{"num_hidden_layers": 10, "hidden_size": 320, "num_attention_heads": 5, "num_key_value_heads": 1, "head_dim": 64, "intermediate_size": 1280, "vocab_size": 2238, "hidden_act": "swiglu", "norm": "rmsnorm", "norm_place": "pre", "norm_eps": 1e-06, "positions": "rope", "rope_theta": 1000000.0, "rope_fraction": 1.0, "qk_norm": false, "attn_scale": 0.125, "bias": "none", "tie_word_embeddings": false, "parallel_block": false, "init": "uniform", "init_std_qkv": 0.0276, "init_std_o": 0.00618, "init_std_up": 0.0276, "init_std_down": 0.00309, "optimizer": "ademamix", "learning_rate": 0.000325, "beta1": 0.9, "weight_decay": 0.32, "lr_head": 0.00466, "max_grad_norm": 1.0, "warmup_steps": 264, "schedule": "wsd", "decay_fraction": 1.0, "decay_shape": "square", "final_lr_fraction": 0.0, "batch_tokens": 32768, "max_seq_len": 384, "doc_mask": true, "train_tokens": 259000000, "max_steps": 7905, "dataset": "wikipedia_en"}
MLP neurons of a small language model. Each row is named by its layer, matrix (gate and up: input weights; down: output weights) and neuron, and shows model dimensions 0-95. Each number is 128 + 24 x the weight over its row's rms, rounded and kept within 0 to 255. Numbers have three digits each. A neuron's up and down rows have the sign that makes its largest values positive.
After each neuron's rows, "fires after" lists the tokens most often just before its 100 highest values on Wikipedia text that the model never trained on.

L2.gate1186:150125126132182120125171126168165168087132127140117138141116140148100125133121133127158092159109126141152124170124158124132123112123178108142144166142171153141138117133100081139071158145161127137141136118100155191116116169104107086138150147176116155119141143145129180129118128148140129105
L2.up1186:133110121128139136147142149117115138142141149078131159100094104108109105114127115142118138158127126131153098147154177146160141140138124144095061118116140144133136102105120158081116143091128135079153094148159174162110086140131115151133147112097156136129160076120133170102136143131113115131
L2.down1186:116138184162124104133148129074124092139156122074120129117093114120113136116152103141110134122117140143114102115165154110174128150136126130100121113106144116138112096110099119120152130089120109084136125134131132126119107150144118143157139073140097107119162120176124119164137154120110131103
fires after: " M", " New", " Sw", ".", "M"

L7.gate3:129089098126114086116082114146135134145145095138116140149094188140087097109143151143116128136168127103112109141155149130137165139138093131177152151116107150101184078093116167108144126143149123132143139134147163161151114143126137155151154176119119089110099107120107139102109103086144149118
L7.up3:159143099153107128150123090146108170099134114122112142113110114136122108138159109149109172153157076101093130174160125084144093096132133148103059109132117126129142124104124144110123129090127137101142147114167137145158065113120116093121163136122123104145135159130128139105140143132130129143
L7.down3:148124160125127138137151083096134153170148147117136147160119144119157141164183149102127115101155120118167126152111136132125160135145135130179151099109140165138115137143151070154106146124126082118135158102145112111109109154161102137158103129106115142127113137141146094118165101154127135106
fires after: " L", " D", " d"

L2.gate42:108179106083111131152163149167160150144134139110074128123132116143118107125143142155129092184099139154141149128168119102117131109102153125153121126177117119122112131112146103130106192135164144172142132133121116102147113119148152128123133112116109148084165142144176123161139132133132113123
L2.up42:140127128076122119109120149128144187131103109119125124141140115129099103177089132134110113141141151116152127139146133087139135125124143140154132104132099154125123142104156094108162164159195093145135125136126157101122079092111125139119130110172109142101147134109100109131148101091149117149
L2.down42:059130157144091123131101093132118132095132149127128144122103136137116156120140110135130135127165120132107157137114114138102107131116121141136148142115188104142153120153133180133155135126104148147139135129150114122138156119086140091083122179083089125092098136138140109090138107120118169108
fires after: " |", " ", "1", "ers", "os", "2"

L2.gate252:142140128121121130100143145154118147090145149134119137135106116112149110118138138131139107146088106145156140112126122120093169086124154152134154120112131162097109128147179135115132136121140134137135159103149164100087115134097111136188133132151134087101134144095106124129143119124139086101
L2.up252:145108104100123131101164142090114138132145110143158116133152149120159118098089157084160136076176086121109130109161121092134108149177100144109106108083160126121146201114102139092118139128155158153121130135159115107154117122178116154101095125127128137100133121135128079123135128142113082120
L2.down252:154116134116160178162104129083141100115165094119135121106155112127107143142136080157090086102126150136102087146109101148147107158178081104136116102153116128132158101153132135139141089118058142101148137130079160124172178130118147138107117117102127099106087170150155141115149143083145126153
fires after: " t", "g", "em", "t", "w"

L2.gate556:150169111102130182150164160149105151114124139116105138157121118112177164149121130129106138154141132135159113124118126153106151081164124150109153088148183168069110169099137120116083120126142158143149138147126117135125095109097143166145081168145157106094135150150089164108122123139136096120
L2.up556:138139132139106139133121120128154115121146123130074133139128145101109142139104150104118152160103118152125138141114173159129129139106113137128116094146070123136160105139178128156147107150164106138145151151182096106128151132103136152170121166128118164108089090145085169130108111102138128139
L2.down556:103133138147118126154094116129164136136095255133109130174127133132132129149088143112107132135135149156127156133102114113111161160099123143124145126100108120132110089092138078144115135152163084126130108110118113156092111156143105155110140159150139123135098128147130111134117139130151112121
fires after: " ", "\n", "0", ")\n"

L2.gate835:138131136085117150132172125150145184142130128107069150115147151147130118085073157115145120142080111126125176134154089096131142087151160155166087141128110128140140115105132124150133128123140109125157139153148085109146126129148128125138100158139120112122165134131155129202144153090120127122
L2.up835:118098136134139128093108122119132101135144135126122108109119125134138131104103132142129099145096126182163132130130088112158119143112183089178152165102088157121127123138146113107140125145138152169113142149133146151149085124126139102111126116136140119098143132092151146146132123092182097143
L2.down835:080126170156137161171139142100123155132142166140142117111129024121154134115158156146140154143090117136178129121149170127142097123135131098141147126118139100129195081131184105137146119124099162137147131077146129114099106114109109104143137116166128103111145114133082114136110079124111149122
fires after: " p", " comp", "P", " P", "p", " m"

L5.gate34:162165189129157146163120166184124138126122124094143114150119115125106161136141118081086136100143142139133137181150144104170117111141121147142109097139162117163124135143152102088094122131140082101165090125140118110110123087110139125113126133125109164119123119112078185152125147126125142081
L5.up34:150152112141167157134105118132114143150141112108119076158074109083172113126135125118136127133132100079115124168154092126117173115114158107102163104137129118118098084113148148166118114188145114142126084171108112115110150125131111115095148124138095105179162131129125123140149122101170091153
L5.down34:108082159121131119094110180180121138116134136099130139107091130124144100129079099099134139125100140091088137115121169121144129131147131170081118128108115129156117160090108126168151140163082107149111117150186097132116137153104125111092117125128107154099113137172166109134123177161121120107
fires after: "1", " ", "2", ".", "8"

L7.gate505:200132119090158125187147134097128124115129130104144122122156136118083152165101097158152075103138127105134126103113123120124115101163118130124124090135140112089104150102120135111160148113115107104135118143134133151084127101129145165149103148152140106114125145130113151139116081131145154148
L7.up505:154108143164083114138166145102107147145147130106157170139135129168152149130132093141148112100074121115134138146121104144132121156146130116128107120145080154174118153110109114175173139110087140148136119136124146144094116125154132124137106128133139147120151127114132087115141142081139160156
L7.down505:112141121167136110180138131144143141118146175142132126117097181160148112148106127113120182173127113134120148106087167089106177147082079168121147149122154139157127151148092119112086097108150145115126137125108154058154142133158127112106118136125111122147134118129127091148115106126140114124
fires after: " ", "\n", "8", " ("

L2.gate425:141107140113138147122135139177177121146163053113157125123112183098121142105153129105133145126125129105153143098112199135134136133137120122187123165127126132102128103161106111157108121139128115139156129133123135112155159159083159153165142106149092174113129130096106134101108062133119120103
L2.up425:120122138166136146108168139171152118163190104117145097116119184071089154164137120100094136107129097129136140091144157134164149140131135078160122145152139111070148119163089139142082159110133120136152149126140121132139120139095136141136150110144095197117152118096089129115124095151140118121
L2.down425:125142130146173132135097136125131131122169205144136109067143100105091147164118115133124145113098106144120135120145094139149161141141122095111116125137161146121164119163131141137143181122109126122121143118118116115156106096112128149128135095141122160108155086140106154133166116139143150138
fires after: " T", " M", " O", " New", " in", " S"

L2.gate589:173140116113118139143120137151177144145128146140094137169116066109119153149116121070092120152124168114144137122111119115140158104134195133140098063141149110162133184140085071132147079161143084168152102163159121114130116092109090146141120167143151112138116112159108139166105159106143112141
L2.up589:126152141142122125121150128134148140131110159160162106185131087127124152139138092085085152143115090105139114169118133107117131110135161167101137112161097145155129143113154105128120084138160119138160152122128148142073116116093114153132104136153114135082106116120096162158171117118184119152
L2.down589:127123140148142129147095082108125117097134255156144132105139160135130117164169161157160119138152120111109139126142111119104149117120110120160128120129140163124144127123115121123132151124134160157110120121120121112144138148154148135141126126112125106145094130152155149134127129105148115124
fires after: " ", " (", " of"

L2.gate462:163105132121127118145092128170161151141147100106124112154089114080077098152138174134119132117071113134119159128118127112161099130151111142119106077119133153157093081137119154159128081151146104119126115154128125111090111172116106116186099116177069148088164169113113131148120153103143133115
L2.up462:156099143110098137137098176144165162176177129114130101128118136100095112150141129122136100138124102088097171098135127095166114140148117108134092131123130140184120115155106129153122131153101125104105117137157126097115106126143101088160093101135063111089174189081124137187115124108137141160
L2.down462:110137121128129131134143132117136152184114185157133141089107171097164150152107126119177089126178120077111154119099132100121141143113113131137133144149144123119138138132125095117103189107080115133119106122187102091135150109157135090128124100139149070116121131141144083142101133118100127166
fires after: " (", " in", " ", " \""

L2.gate750:133133102104095099119169121176156111143145122124106147130138113147124136120102122133112075123107138143127118113135110140125116097117169106106119128131136158117104137152127110129151100182139087142129117123124123118131135121143124174176129161193119136103146096123125193153100100137158088124
L2.up750:129110121115120127132153136157146122132170114151134128143101127113133161109123144118077129134127105130158139115173125163145130101143187113112132134097151151114093141105116120154115128153157114092102127124142098091143145123158123115163115122144103122101167098129167121169118147157146125141
L2.down750:114118180164157121165080120102148163127121178117159132097133147118132150114127151132113170104142146184144085111141118131124108167161135110127109158117138127125131098141112086121096119112118152135117112116149134154135138115146124093155158071127172139117168094101136107104161109104095114111
fires after: "In", " January", " In", " February", " May", " September"

L2.gate949:113179118138150104135138196098120110097150107131156122139123120148112137185093125089129157116152075131136113161126116147135128107163137128133109075123128143121136126089136096121123122172110150108118121126134108131101166138158145165111120159129140187121133098124114104183114126078143121081
L2.up949:133172125130148129161148140116138144141167136117152139120190095160125140140095129132105104080127134092115136115135139091127131123122124113155130124105094144106121101120086114170146106151142106086146171105115110187092098118119131151126102126127132146133121138104137114149172170091144156130
L2.down949:110132093127148169153118126139116179139177186210077162132162141127121157159151117145084174176121101125149139126153097140158122135141146129102117114148124122123166116132149141127126145140143104124107134143104116104148147131147147150128132133107112164124139143139131156130158117130100109133
fires after: "8", "9", "ol", " dem"

L2.gate799:133104095127120149122159147163156113092112099133142163134149133097141126144140135082107116129148167141132133123123154142136138117137138115169160156137139129116135121126144110121105192123144096148160117151115177134136075139074121134106155122134116147123130092142157136093135127136095110078
L2.up799:143114150113098128154171138128178175126169136120094101141141111116139112129120091142100187126149139103127118121131130095150209118137158124110120115141131119115165150123159105117138124157140119136165097117146138129071127115098156131142140112148122165172114146160140097152150136119168136120
L2.down799:150124093117175133142146149093130107123115126137145107154126101080108119091184105143154125098138134088147113119143138101139135091106088125108069119117167116183121150117139127113137137098089094156127170142102142133109042137095152127138132124144120136146141149144160114108166133125130175130
fires after: " M", "M", " S", " I"

L2.gate613:154116176117137119124099118112150105136138100116130111145126155077080125127125129199131121135095118135114103139139108147145120103124105146141137108125112182112120102123153137132079108123124149145129186086099155122130170164096140146105082140129114136128155126135105113128114103102133169129
L2.up613:150174127093171129116121139123175122180109104129126077144170179105133121158130130127111118111115103140111110127129145077117122115150109129122121137135126130172115150148129137166103150136148130099153131112137135160157173139075121146116153137151138173138141140123117130152117144106139179108
L2.down613:131110104167116139138156126129088110108183149117164106159171114133117122166151111183146133129085128128152089152146103136110144090120143123105135124125154168115172139155113101136116142164119119146137125117138117132131138116131102115168100118110109158140115143150155105119096155138136120114
fires after: " H", " N", "9", "2", " h"

L2.gate902:119160102144148146133112128136142188114094132125094132170096148130132125119150142087116143105143083110163156124103132084153151081115128134150122064120142157144134177108121096098136128130128158124126104118137102118095152102109102156121128141138145141128129138124140143104112167117120135129
L2.up902:142149125136116130110121150093120100144187101126109112113137067109135176134150086122103141145085157159143089160123170149139132146121086131140143124154100157134133101128108106166119093167148097145115115173126146119100136142105136131141115108144120172136142119145129141139094126113164143125
L2.down902:140111119110149158169134108135136168100086197120119164132096143100174147142127134141135140106152094108123149129154100133143180112098108114122103119110123155108107154090100123140111140131133140144165144175131128120135106104179141117089124164149129101137072139140132153120152158148113054142
fires after: "9", "1", " ", "8"

L2.gate381:137126130138135142113112127157091118143120129113142188165115121120112123123078097104136114147125138135162069144138132072142092128158157161131127102121140123149122142127134094153120127151132100145141140083129166131112087130119146096127142131130143144119120098115108142127146149097132131142
L2.up381:115088141125130135130123090138124158161123112182119121130154128151123133093130106126117154136133114171134147161069118121119166123134110151162096127121070172095134115124157160091090126093117136154125135185135159129125113131121138094096113115174125121143150126104197126109177200124148118097
L2.down381:128130116121101095133125148136121158140161189175114152139103078151124143129120141143148124107115123122138119112148144132171132130165107171123141127174130118129124106107092124078114121092124128123119095095142145107114115086140175119154116155155131099135169111122124103140123112122114168135
fires after: "m", "U", "I", " m", " P", " S"

L5.gate400:127136094109174166138143135126119166155117119117116129163146092187154154134109114140093118150138174127128134106068128139109118143157112137127097118120123108135129163114123130128155115169111148192160143137135135094107132112120117103143148151097111119136158121150135133133150110128177128155
L5.up400:120116061096145151134138099134122125195151141101176155129142108141136112103141137139121096103085177106121079170129144091135130134125143139101169107147146114112107096109130120179123112161134084117149143142131116122156116098121085119165116139127106137155167123137131156087113141075176102150
L5.down400:139106109128124167151089117089116073119108139148114111135111123123128129147168168074151192153134162105124124107120117146171094167157135118111149101124109078136151151138154133110153084177146122146106117081126141143164105165141099104150105145135127127141122115121162125115103091114140123135
fires after: "–", " ", "1", "2", " ("

L7.gate366:120115119130133092107118101122157103113137091170161101166125140141159151153156090155108123170130091118129090147114109125078142092173087144133120128141119133097123130122132163133110113141156157144141106139100106166115111117171127131118129165132133170140128123107097136124100074113109122109
L7.up366:106097162168152097131132127127128122135130098134108110119169157090100160117141134120112158183139116099094160149144118101100130120127117119149165165099151142116114081138139116155099121172114134112104150095106145126135104085144116154066137135114094116162125125112173097147134123142144125099
L7.down366:167128070119133142110120164169126118142134195132167134103129142140170111152077111145072145144085130135162130151149127147124112120170160132128112116119112100145117135163160140122148134131144168111108144097132128123129130174165107129148129137116148107121116140141116116133113097120152103108
fires after: "9", "8", ",", "7", " con", " Ad"

L2.gate177:132137132095103110141150131115128113125096138130102144117133181156092175120096178141148108107155173102158179114131143135097111148101131122141135129108134159124089157152152112121106126126109154120148148161097171105135124111156155133081112137118149101138084153135141122148142114115132105132
L2.up177:124190160123140120170136173119153146101106156146106121106156106139108156148157161115164119106120118077114127133102129092111094138120117119121161078167119153135115130118133150118119122164129108136126125145140103122077167101110155123110120118164103162165087145131111086137122130145104107143
L2.down177:143134142155105138121181160163127127154153228118164141182126135108138122132147122111103070118148146145157091102138149132165150098118152143102086132118122151143162105147109100152122141124174082137151151100159141183129138134129102151169135126087165124137171099149121135137102147123151182122
fires after: " ", ".", " $", "9", "&", ","

L7.gate747:153066163140147132109127123118090163129181079162150167176129177123128174135162146159125115116150116118137100140142149129137124122130070143137127115114108141097163076135134175103118089148119117135156143134139145124148091149184100143118131090115145151126114150140113100125135112165141135115
L7.up747:127153120098150138115114141089154110098105096159107122131112159135114110137141157152086154128170142150135107056119167143131086118114151078110101151142107142123161157121165142151089154157103157089138080131128127133129146177163138128143132186127154130136138102095155124175142121145135124096
L7.down747:118133133118152133152132091163109117151131123103143112142119153123146155076138134098105133081107127127127084145115119151097156138131099146073165124070105140182113098114116123116122096120100149149139151142126098146096124107114113074138114117146103099116111158136090128121149138109143132150
fires after: "0", "9", "2", " J"

L2.gate847:182081125114111167137169123129158154139118147171145096155147135149097105087120104101144102129139136108136131108161153148122122067106140110110120150136151169147130110149169128126145121170154139164116128129114102126149146145135139192144111166138069159144102134162129127138107104147113142064
L2.up847:161113094161105130145157124118104168161144133126111130138108145112100079085114099116131083154131144110134135124170174111114107106111166123113145146094155182104092135179116139143109147157208119143120133141123124124124096130186126136136154164163103208118131154164094140137118154159106122112
L2.down847:141131173152159106114101171079118122121128221089114147134110125128142144158111142115157136141109131138138138121121117093135115184176086138123140122079119088111144132118126116131143150113147131135123080130166109112125113080114152115144140103131119118138110106123105129129170163105121128134
fires after: "1", " May", " United", " September"

L2.gate595:145129117158118146133163126120105113063100128119136133090157138151153138110130164143147148132114072129122127154113103131129124105116092119144171158102141119088141130143113109104143138141151130141141118133082107131149118111165167082160075113112111165117117109121149099165134128116134129161
L2.up595:126116102122092147123117111153189121148159145122082144151134125094102106151119137128109126194116117067143128109170141120136158129153117144129122086134135126188096154109087116132148137171188116133155174087114143120141108106139142154145097110133155168123179156128145118186105143127092107151
L2.down595:129130111139124129124139077136129104143090137125155103160113095142131122126146123108129157113156145156146110104080113145117142151113155111112130127128092115181124125120125146125123147092122137142127103147120110137140081096139149150114092144117123123116094129104117129132157127146135122084
fires after: "1", "9", " ass", " Ass", "2", "7"

L2.gate1127:173142118087151161173133087123147187126125127107133123108111131090094076125154147158072125159133144133094100098161166110116134089134148130146143124160143138111093135149123144121139143135154102126136125158115133145123124117141138127088125143150111134111145124145139153166109117138095133099
L2.up1127:124128155139092164100114124149133125122090151113151110109168108150142105148145120140096145077108167109129109106145144119136131090133096143106101074163167141142099163139113118113118119105142122117152091168111128142134123122116135173177097120123142128134092109156089152112169082138127127093
L2.down1127:137102146126125141113116095100103115162158111125109088097126117107136139120171145164173165085130122153141096098126155143134073135145111139123130143107155126130069134084127090178155100110113137117095120139098109122106137172164163121122159090133140113104135108142153071179156132143094147140
fires after: "1", "2", " W", " G", " Gre"

L2.gate105:127158119138142120150097126139134142084123142115117160147090118119097128139121113128127149141099099120146156157158125135175140162138142111144161123109125133114127108110137097116137137153148125086194139105096156082113120128125139111126153128156117137103119148146132143162175117084167094167
L2.up105:147176113127142121137100103134155156120116131104159136152129099121160141127176123129130127148142118091077110180169152138127085097116154139090068087135146172169166085137171117106140124130147081124167116154107099138121172128082140150141089151134124164126137162133109141111145099074125141050
L2.down105:137134109146126112140130127081150148118157201165120104148157156122086102139093102125107151128146151136145096139092123094113161123120109140181144091160125142139085169153149124142148116138123147112102139147148100143129096111159103117117117125169129138134140108141131122098149107126173115132
fires after: " l", " L", "L", " "

L2.gate650:127140145104130117147119142140094111089146128101125140162102134127072153129130119125096120133099139093118112163136149101100097118177173138113161103110122110110140116115161127146152109149141155119156102147136147154104152124134118123141165149140108122138132117107084097165137142111165104143
L2.up650:135162106109103113176133111106128163115096143126097160119095125116128142118096108135118140157125110135146117165163183113142126116105128143077151101098099131109155095105140067119133127093136161141157104148131142154119157148182105133137120111105120142126137106151092126149166110101126092124
L2.down650:146136132148134120141144157118153174167105188162102104114152132169131126127127134117127171118146127175126133136118141145174125145105079143135114141154138148138126129143119094115144138119153104127128162133125104128133117162141080122115088126115129138137137137147126116113154103153129103066
fires after: " the", " d", " n", " w", " s"

L2.gate628:153110101097162154134114135125113120130106153116134141097091123101130121173142149129145104146113126129143126138126133134109125063142126141098084119162118150139094099087126111151110154090090161143117151098132109120131110074153079115125133144167156130131117169082140105146130088124126123126
L2.up628:134089119149166119116149103142094122151145094112117134191147116116146088167106139082154136137140060113137137154155104153125157066135146136095117129118151142137128126095098114151106120096110113123126130119152120105150134121130078132146106130124144127138113161124113142105129081133145094113
L2.down628:146105128172144145112128128139157143113133116100100120110112093144115127135171115100110154119100130137086119139094130146103118130181124165139138128115094094086137145103101142128138114153134128117163144130121155128109160111129125124152130125119132139143123125139165150139108145115111126145
fires after: "w", "0", "t", "ew", ".", "et"

L2.gate28:138142101116126145105056084090121156134134099147143139139074119117096134128095140169105091136090105146149155120139144104126138107174140102112120152137154139121144118112110152094147160178087121157126137106172154120146064092124132133135129162130142107146107149143152129145173118145067100154
L2.up28:121103134128146130101076138107109103139091131113176127100122080123140136131144148147111115100152128109138105127134121100164159136141137142117110161089125179163113159065090108151096144172100152181122121129134137114140147105127117168128130161163178137132133177108109139111169067132175130111
L2.down28:120127186112149103138117100157139117121155162153177123066155146126159107109120151147148121140119130144112143087108142162121094103094107147152173163115175108168136096102108112172071089143119113179175106121122149151148142116116120112113138125131081116135105167117118142146157104125166131149
fires after: "1", "3", "2", "0"

L2.gate1005:106166102116082107165136151139164162126141138140108109172131131131104088106127148122142117125120142141136152091142161110148133097117150105168154136141143132131131129112159122107131149149176139155128091104154131173143129104159119179128136158098147161102143136121102149170100130091143134110
L2.up1005:107155146146134131095140204136141124123164152127100126079103162095135144113112140128132150137131113143096129145089140170131112122143157165119129077107148150118136116143107106139167128121146140123163096172136106115114182143142154127098140150149151138120143105148129182129089114131153130113
L2.down1005:115126096151084127152107105115157150134139229107106172129096111107124115112124121107142135150117151121140175088140175126150143113114129104097151138127129127109122133119135112139147149097150088142144133137149100126141070120117095155163066141101147120122146143113068137138130136121156095108
fires after: " ", "0", "2", "9", "\n"

L2.gate1131:119119106162130158141141111178139122131117088131072152089112160116121093120105140110072184141155138133152097140143131121125139105118139109187121093134157157121107119141136133146110112135144126166113138152141165143131091131139135102115146140158094141113157112146138137152104158145126095116
L2.up1131:098138189179127155113165115140118134092125128142082120114125135091063112127097128084083197153110115155101124122131119139138142075111121137180135128105144147115132112115134163180087127152160143162144127151117167153169108121126157109101174124154116148081136098119116139159132130110170105100
L2.down1131:127136131132159090154106140080069181146149200148130128132135116117169141121155107152128114106123134143123101133151129153108125133148102118087091187135133146131113125111113117123113144111102137133071127139112158127128091079184110104154136118137125131118110128129121113117139131135082113133
fires after: " P", " S", " F", "P", " V"

L2.gate626:105135087120152134133147111148121155172090101149116145135140133162112092107131113155144134128122148146178138139079128109102089101177161164138124152117102120122104118126177129152089104136107108163093138127150126109164146130139099154088121143147120142130145136142163147129147097140139123113
L2.up626:126121093101143151115102132088136110157099123168133130144143106163091090115096110122114151151108099148108151132129129099167142111163107122121130184086103113184125112095179140162104128138129085143128095138173129173136103086158089131071112193108141173126156168177149143151113130146119127142
L2.down626:137151119101082163133142115097108167125123137111154134155129148139138159147139101152133125106117134150119119138125135121118190134169110136110105094121092099185101113130157179155112136122145142125147131158102134130127123089112131108082118168092104129128123128128145159105152153117167138168
fires after: ".", " Sh", "e", " I", " Y", " E"

L7.gate51:118149106132095091114115103167142144105135107111077082118102115095144127124116174116126132146154147132123145108124156120102126105140148141149138102149111135119090155148117141096096124209178136108146090116125084155150175088139119129172134155115130175161108117149130164148107107141169145128
L7.up51:128114150100136128151106144130171103126106153110152116140092100138132136108090114171116123118140131140123144161120139138085120144135175125127111121143163103093133123138119090125149126154122132100137128144130099097113125077143183166152152187133088142174099119172113161117093112112124109136
L7.down51:144113125084112150123112133100148126104124134145127108120130139188132110136144138131114126111123105106091113100141114152144088129129137145127115136158089133158118144099155084127143116139118147144128109127152144096120176151146112123106088149137110142146099165123137119118091166100090151131
fires after: " ", " (", "–"

L2.gate1164:162154169127140111123131138159130137130130141121090130110108080062100112101142153147139122121097133108125132091114164148093093077139128139100160071148137142089087142091114083142136096135149105148156111137136121125111094079133123137131138098151128139149148087134110129131135133096181131111
L2.up1164:137145117160111139120144106158111162155139159120125124106106063080112126106129138113157146154155152100163134078119112100129084138133136145115162119125099123079098133112155094147105157126107094132138134128152089158083093158149104113091143097139141104119164117163120148114118168114156135179
L2.down1164:110138077166114150149129140122120152178114252179138099136149168159126133147102136105159116109172166125146138112120138107175149169119112102156107172130126126168113117138113109136110140112147095140146154114094131180150142150124131125097115119118091119118090143135129132099116148182092109140
fires after: " ", "8", " b", "7"

L2.gate82:160117119127165158094104111140102153166118114165089121147137135132113149107132115152131122144149106142172150106157096104094114123122139117151163133122129127091131168098124167086093095124100142119123139129120154159112095101161131130108149152140108139148120153116115170141107120115145118128
L2.up82:125123118091113047151117115114103149100132133112134100111124168105102124141123094104171127111112118137126160120113119095106141126131134140108123080138150199130159138128110161111134136137132134109137174091096098117092126108125155135159095132086136093110111112119115104168086168106144143117
L2.down82:077132108145118082132092127130110167116110108135115110151131106133117111140168130119157089082092139158153131099109134155111118125162121140128116101147142123150135156109098116174124142185179089166157114135146117097126149104117138141126145068116153102098157153166149124106151127109119114121
fires after: " h", "ch", "6", " H"

L2.gate316:098122148123140164136116165114145084133092116099090133140119112123148092109132132117118133112134122113154116135131109117092153160148131169122151124164123153166130068106133144117090121131144153166115096069178159145169136110115111141091110142139102168103118122109120143168151156119109131106
L2.up316:094124168127146149107109172103142138155124129111104121158163128105134097116115151165113148093138064125146126170158097053103135182129102136112142117174103103155129116115139135101116132139144142149114095072137129124142131113124125161119144117131120135119125146121125099133137164109124151147
L2.down316:118106169154146143091140128121138142139157207122107111136142133108121156155123110188100090128100119141131140125148114122109143117133121117108144134090144103118162135124096143141139100138090125138097114130091117129126127107185138132141139116154126079147099154136104080100129120121125132161
fires after: "2", " |\n", "9", "3", "h", "ac"

L2.gate907:110112102102140160135118152130114127106092096117096185080115125152120086104121131134130147101070143132117163127099143106080087139180113171165137139134117111152090181131140111139137104099103151119170097114123111166133108120105103147099072120153160146138105158119143163155131114095117137143
L2.up907:091137103110156160082127127082113086154064125144119135102148135135128109133138104179143159134124132110114119143105087101106085152146105120130120147158100098180109137128111117148128145090093150154116138132102105190142077134100072138106120120102151133143117144123142114161137155147137159137
L2.down907:133155126121155155128164121114164133146124212161135105170148138107169172120131156174132139161135090130144130099130074115118167138168106137097134138121101133130134091108122090165155162142135136095086110130128100158140148126171117085136153126104122125093158138163124122105139135140115115139
fires after: ".", "3", "R", "9", "E", " E"

L2.gate639:113118105133113094153167136135114063112081148132126170123109130141175164090122140133165089145135108086135089121135161120127129132126162146102136132149126164116133158092108103152119142148132137165153137135146126101128137119126146135099127170113175137085136156149120105098161119142120131123
L2.up639:113124115125120112152118145116127163100095139109140135143118104178152134127143171093110119116188137101129113099149169069113101136153173159134142125122084128113161162122145125097144128174155115177141123119165080094132176103130084140111139098109124123097109125171117102156146128114117143178
L2.down639:150166136103161143142116110141152114162134223161121135112109157112118122141116137131156108127092133151123154129119078168177178144129138112164102129124149164142118113118103156148162145106127110136098136130134157128130145151136112133125110111137102125147129053137139125098102145097145108142
fires after: " ", "9", "ag"

L7.gate501:147099145103137118110117154162134167156138133088141155100118161145155132110132113118114107120091177102102123127121118151108113134138112128128118088167102130128142191112134105134127111111097134162135107163125113135139119116127160107150118161129130108173107128142092103096132115165159194114
L7.up501:119113101107160121137130146141150110085142119111128142078139099141094116112109151118110076096116144092136111120162156125107108129106136130088129153142097133144083144107171119132118057116164118151145129114113154133116076109171137133141108147160152113128153136164153169112115134119122103149
L7.down501:141217128125109142164120133144151119154140223105125093092166105122113123124103142141137157149147167096083130135134103107122153118169129162106173102113132095137122151120109129146120123116140141149123146136172122102157139098109145118091165137099142107106125115136144098175117083112138113136
fires after: " ", " Sw", "im", "–"

L2.gate161:145090147104125142114115179133132139128102149112115165146106141129139120104075163113096097168121099107116193129123135142149106119170146119153120110100126159124110165107135072137107130143124128152127150143142193122151136152133122123094118099174130152119145146148108143151175132128150107133
L2.up161:143101134066114106095124147129159144146097116123148127141126124142082141121112139119156098117109104132165164142141118147133099111096133093128128128088132163138113133086121076116145159112116112146137153158168167125161108170119082146094147124153094125101173137140155127117201100134146101134
L2.down161:094109122112126097171118111121129124114145147104168070127161101139079149120147112156175117070084144118137099125154160108111096127140117160125098135087167067139134147127101119130116127139089173134162095124109106175161140112169141117121120103125142117150144103140130105073130116102120170104
fires after: "m", "M", " M", " m"

L7.gate1096:144167139153163141170093113119109125102122135105089129108126126131086120101145176113110157140135143117106124128147130130142107105107129139150135143139129117122079143140166126112138100166122127074136090120111121202109138103138096145124115164148132168111132105150136096133117107119146152130
L7.up1096:095137092140135175131140108124147107123062164117117110126144127123103135103137157145124127150141094114114127119140148113161115133079084116108137110142156126165135200131119071119119107109143154127153159074127105144094120145109141106152080145135139130118165129153160114108126159130108170117
L7.down1096:152133154134078131094129146137154132129117163133120101144099135103162091156122126120149123079132115139107086109089109139107180138127135127099109083100147133153122136134114073098101098122171116157154150116171106118094116147160119143103116149111085113159161139132132122114132156127127124108
fires after: "2", " ", "1", " N", " M"